From a checkpoint of a small transformer trained on Wikipedia: RMSNorm before each block.
MLP neurons of a small language model. Each row is named by its layer, matrix (down: output weights) and neuron, and shows model dimensions 16-79. Each number is 200 + 20 x the weight over its row's rms, rounded and kept within 0 to 999. A neuron's up and down rows have the sign that makes its largest values positive.
A block is one neuron, or neurons of one layer that tend to fire together. After each block is what it responds to, as a language model described it from the Wikipedia text at the highest values.

L7.down56,198,189,188,239,202,200,185,234,206,184,171,223,207,198,184,181,193,228,204,196,185,235,206,223,183,198,226,227,194,197,197,198,183,203,222,194,195,220,163,180,176,219,200,216,183,200,220,208,233,204,174,229,185,211,161,185,210,188,212,204,180,190,158,206
L7.down334,195,196,168,173,199,162,172,222,192,168,209,202,230,191,195,199,205,208,194,223,196,191,214,191,216,214,209,186,235,160,210,174,212,208,192,207,200,209,172,185,155,205,174,210,229,190,206,201,219,209,210,181,203,214,214,194,178,231,178,172,200,203,202,187
L7.down354,205,209,171,195,179,233,209,188,234,246,218,229,208,193,234,209,200,191,193,195,193,218,191,192,178,199,199,184,220,180,181,234,202,201,227,175,199,217,212,226,222,187,187,193,205,174,224,179,210,190,191,198,195,234,222,193,200,169,208,184,182,231,189,194
L7.down401,220,200,209,223,223,179,183,204,220,190,203,196,188,164,229,212,219,211,209,207,193,215,211,205,171,211,239,192,222,170,202,196,216,195,176,202,207,177,198,173,204,219,207,208,209,187,187,212,174,214,234,233,192,184,191,245,205,197,233,185,192,219,237,186
L7.down412,208,208,164,217,216,170,203,199,186,210,163,203,177,155,189,185,231,230,170,198,194,246,176,199,205,215,211,247,192,179,226,202,209,168,179,208,227,202,176,202,208,192,224,216,198,196,170,203,192,233,207,191,182,204,213,190,165,225,187,217,207,179,210,189
L7.down484,185,242,180,201,161,176,203,230,193,179,165,222,207,202,224,225,186,219,229,227,199,235,213,180,188,221,194,239,226,187,198,219,217,188,213,216,211,163,187,222,186,218,191,210,169,141,217,182,197,211,195,211,195,191,235,180,221,228,188,190,193,218,215,217
L7.down499,234,211,200,180,184,210,249,177,202,222,187,240,205,231,231,204,221,207,206,163,177,202,196,186,198,177,228,212,180,219,199,198,170,234,217,199,194,176,168,208,160,173,187,236,198,192,166,195,188,207,195,216,201,200,172,207,221,173,191,193,232,209,185,201
L7.down599,210,164,200,218,219,199,205,203,193,190,184,205,182,227,207,180,191,174,201,174,217,188,217,196,210,226,187,203,200,202,196,205,192,193,197,181,182,215,194,204,188,215,222,187,212,191,199,212,231,196,213,211,208,223,192,152,202,204,220,170,208,187,199,214
Clause-opening interjections. A comma right after "and" that opens an inserted phrase (and, the following year, / and, indeed,), plus clause-initial connectives like "Besides", "in fact", "For", "Once".

L7.down41,181,182,219,200,196,217,224,209,215,230,182,190,215,196,192,215,214,240,206,189,174,200,198,203,225,201,196,198,209,182,185,170,186,205,195,214,224,177,190,224,194,193,180,185,175,184,212,216,210,174,207,175,179,190,196,207,205,171,191,182,224,180,198,217
L7.down106,224,209,157,176,178,224,190,207,163,206,201,186,201,183,205,211,231,252,156,201,157,184,213,233,214,170,157,208,208,229,221,202,219,204,172,208,219,203,236,170,206,193,202,188,265,200,231,174,193,201,204,201,195,181,184,202,217,209,199,184,189,221,221,194
L7.down219,149,198,168,201,196,217,197,188,206,213,183,216,203,262,194,235,210,181,212,191,209,180,241,198,197,188,221,210,195,240,216,212,191,189,210,199,204,204,203,226,245,226,222,206,188,211,194,176,191,192,198,184,220,234,229,194,199,173,208,198,187,209,204,283
L7.down324,203,191,226,175,168,222,191,210,199,184,175,176,232,179,183,196,196,212,176,227,205,177,222,231,213,171,237,207,234,203,174,205,184,213,197,168,209,207,208,191,199,206,213,224,187,247,189,196,198,224,180,170,193,188,167,233,180,220,223,210,233,139,197,190
L7.down348,208,185,157,168,198,198,189,193,170,205,194,248,222,202,186,201,216,211,213,200,212,212,205,199,202,196,203,191,183,182,172,186,250,215,179,190,205,268,177,183,195,186,183,177,208,195,182,202,213,210,182,183,225,214,165,206,182,188,177,233,191,203,204,193
L7.down460,208,193,180,197,213,232,212,210,222,178,186,169,211,131,171,190,183,206,197,190,211,179,200,205,180,218,175,212,214,217,179,189,190,198,253,207,191,202,175,191,205,177,221,182,225,207,213,182,193,206,196,213,186,165,212,225,168,213,201,193,186,194,167,214
L7.down549,209,170,230,220,199,240,218,204,190,215,209,196,221,202,209,197,190,187,251,183,234,200,200,169,196,191,221,178,204,205,195,156,201,157,228,187,191,199,184,227,179,201,198,156,216,228,177,192,182,221,217,233,188,233,174,200,181,177,188,204,214,217,211,202
L7.down603,206,196,151,228,223,185,176,204,196,180,202,186,216,199,213,199,190,186,169,200,180,191,200,206,220,222,203,189,209,184,170,207,173,205,197,218,171,212,198,194,210,221,190,193,196,189,226,213,211,199,171,175,178,192,176,200,211,208,219,220,197,195,211,205
Possessive apostrophe. The apostrophe in possessive 's after a noun or name, such as club's, band's, ship's, Germany's, year's.

L8.down17,236,227,168,165,216,187,232,234,170,203,209,205,194,180,202,202,183,191,204,200,181,182,223,172,195,217,174,203,200,180,211,162,205,168,188,215,214,238,208,204,218,185,226,197,185,178,188,181,227,204,187,187,198,197,172,177,207,218,205,202,203,184,188,177
L8.down207,196,212,196,199,178,216,202,210,190,208,190,204,199,199,212,195,205,240,222,214,210,222,205,172,187,202,200,189,209,210,231,157,184,197,201,216,202,191,211,185,175,207,208,224,168,175,194,189,205,182,162,231,197,197,213,189,224,246,212,204,171,172,191,218
L8.down224,233,214,197,247,187,222,189,213,203,197,221,197,241,175,188,214,186,175,219,193,196,210,206,211,201,240,207,199,221,202,185,187,192,216,205,212,175,223,174,200,224,199,197,206,193,211,162,166,195,171,200,212,179,209,198,182,204,234,185,200,222,185,193,220
L8.down251,216,203,209,162,223,225,214,218,191,199,214,234,201,207,183,204,207,207,207,182,233,233,166,234,193,208,230,220,170,173,197,169,201,176,173,184,211,197,164,183,209,210,186,208,218,186,222,195,206,187,179,200,200,203,211,224,194,189,202,176,210,194,178,195
L8.down253,237,180,195,211,215,205,182,208,200,228,186,216,204,163,172,231,200,203,234,216,204,214,203,191,214,202,181,192,201,210,196,205,182,209,210,198,188,227,211,191,177,195,212,206,174,204,230,169,209,171,204,196,198,200,236,178,203,160,197,204,203,169,182,182
L8.down442,205,191,190,159,198,192,211,199,190,175,208,187,173,228,214,198,188,169,207,224,183,176,227,200,238,200,212,197,193,192,213,179,207,182,230,177,157,174,203,162,192,201,189,179,195,185,245,243,186,200,201,218,229,205,180,181,209,186,178,226,200,164,175,188
L8.down625,188,181,213,169,228,192,193,170,197,197,191,189,225,184,230,211,177,204,190,166,208,188,201,201,204,198,152,180,184,242,154,221,219,201,172,178,157,176,180,206,188,149,212,231,228,203,190,196,214,163,224,172,198,202,204,210,209,221,201,220,184,219,215,200
L8.down680,188,187,227,208,183,230,247,209,197,228,170,230,201,209,260,186,190,184,215,210,176,219,218,187,224,181,166,199,202,179,208,212,236,224,233,213,184,183,212,229,212,194,188,192,197,194,197,217,220,189,186,170,200,185,203,214,221,198,233,235,177,216,233,215
Possessive apostrophe. Apostrophes in possessive 's after nouns, especially children's, women's, and People's; rarely hyphens or spaces inside compound names.

L8.down133,224,202,180,190,220,206,195,216,196,174,207,216,167,219,204,181,168,185,194,211,183,205,216,162,234,206,188,191,184,215,161,187,188,171,197,215,219,208,241,177,183,206,181,213,191,213,213,217,215,190,200,188,194,225,183,180,192,206,199,172,211,202,179,168
L8.down155,181,211,174,172,226,187,165,195,234,181,164,238,186,220,171,198,189,214,196,189,209,207,178,189,175,180,214,194,199,196,164,210,210,158,188,203,205,201,177,217,181,194,225,182,238,213,234,205,221,230,165,207,175,187,204,212,187,222,199,182,199,184,222,187
L8.down264,206,189,220,202,231,209,199,190,180,190,203,197,199,188,213,199,210,175,181,192,225,212,224,219,213,200,182,192,185,180,218,196,189,201,156,163,182,195,196,224,200,211,186,173,195,188,208,194,222,203,201,214,189,224,201,243,184,221,196,165,198,184,194,222
L8.down305,160,190,192,188,204,181,229,189,221,186,182,182,191,218,194,191,218,193,202,194,197,190,212,236,177,213,197,185,207,221,190,198,184,192,217,206,217,199,206,236,186,182,177,220,185,233,200,199,222,194,204,193,180,159,177,197,195,188,190,198,203,196,221,174
L8.down350,172,236,191,219,232,149,205,207,185,197,179,215,191,199,201,214,200,204,180,231,204,216,213,179,200,190,218,211,155,189,239,162,202,226,224,207,180,194,182,190,232,213,223,169,207,187,218,210,233,173,202,194,206,187,208,228,217,211,155,217,177,215,198,201
L8.down445,213,187,192,230,189,161,204,173,215,190,192,221,217,205,199,210,201,133,223,202,201,225,197,151,226,195,185,206,214,183,225,213,167,168,228,208,227,203,182,198,233,233,196,183,201,175,213,190,213,213,204,215,190,185,183,204,198,184,191,190,200,191,186,199
L8.down606,196,183,210,237,227,169,199,178,187,193,187,208,172,184,225,189,214,207,201,181,220,224,200,211,172,199,224,192,211,213,204,195,185,205,207,187,163,213,244,200,230,214,204,217,189,169,174,175,193,197,211,161,182,189,192,197,230,239,218,181,196,190,164,228
L8.down659,248,183,198,204,203,212,186,194,203,208,217,195,191,258,204,189,173,224,202,187,194,179,225,253,173,200,229,232,183,168,202,168,204,210,198,193,170,193,179,200,212,241,175,211,222,201,207,192,238,189,248,232,233,175,207,185,209,182,196,204,214,187,177,183
Prepositions opening place/time phrases. Prepositions such as in, to, for, within that begin a phrase naming a place, date or example ("moved to", "for example"), plus digits inside years like 2015.

L9.down111,159,195,186,199,162,193,188,187,185,193,159,194,197,204,212,210,211,145,185,220,185,182,198,186,162,209,198,230,192,229,194,187,185,170,185,195,222,208,236,206,216,204,177,190,198,191,163,200,185,195,179,177,164,194,209,200,220,193,213,185,176,185,199,167
Year second digit. The second digit of four-digit years (the 0 in 20xx, the 9 in 19xx) in dates and table rows, plus occasional section-heading == markers.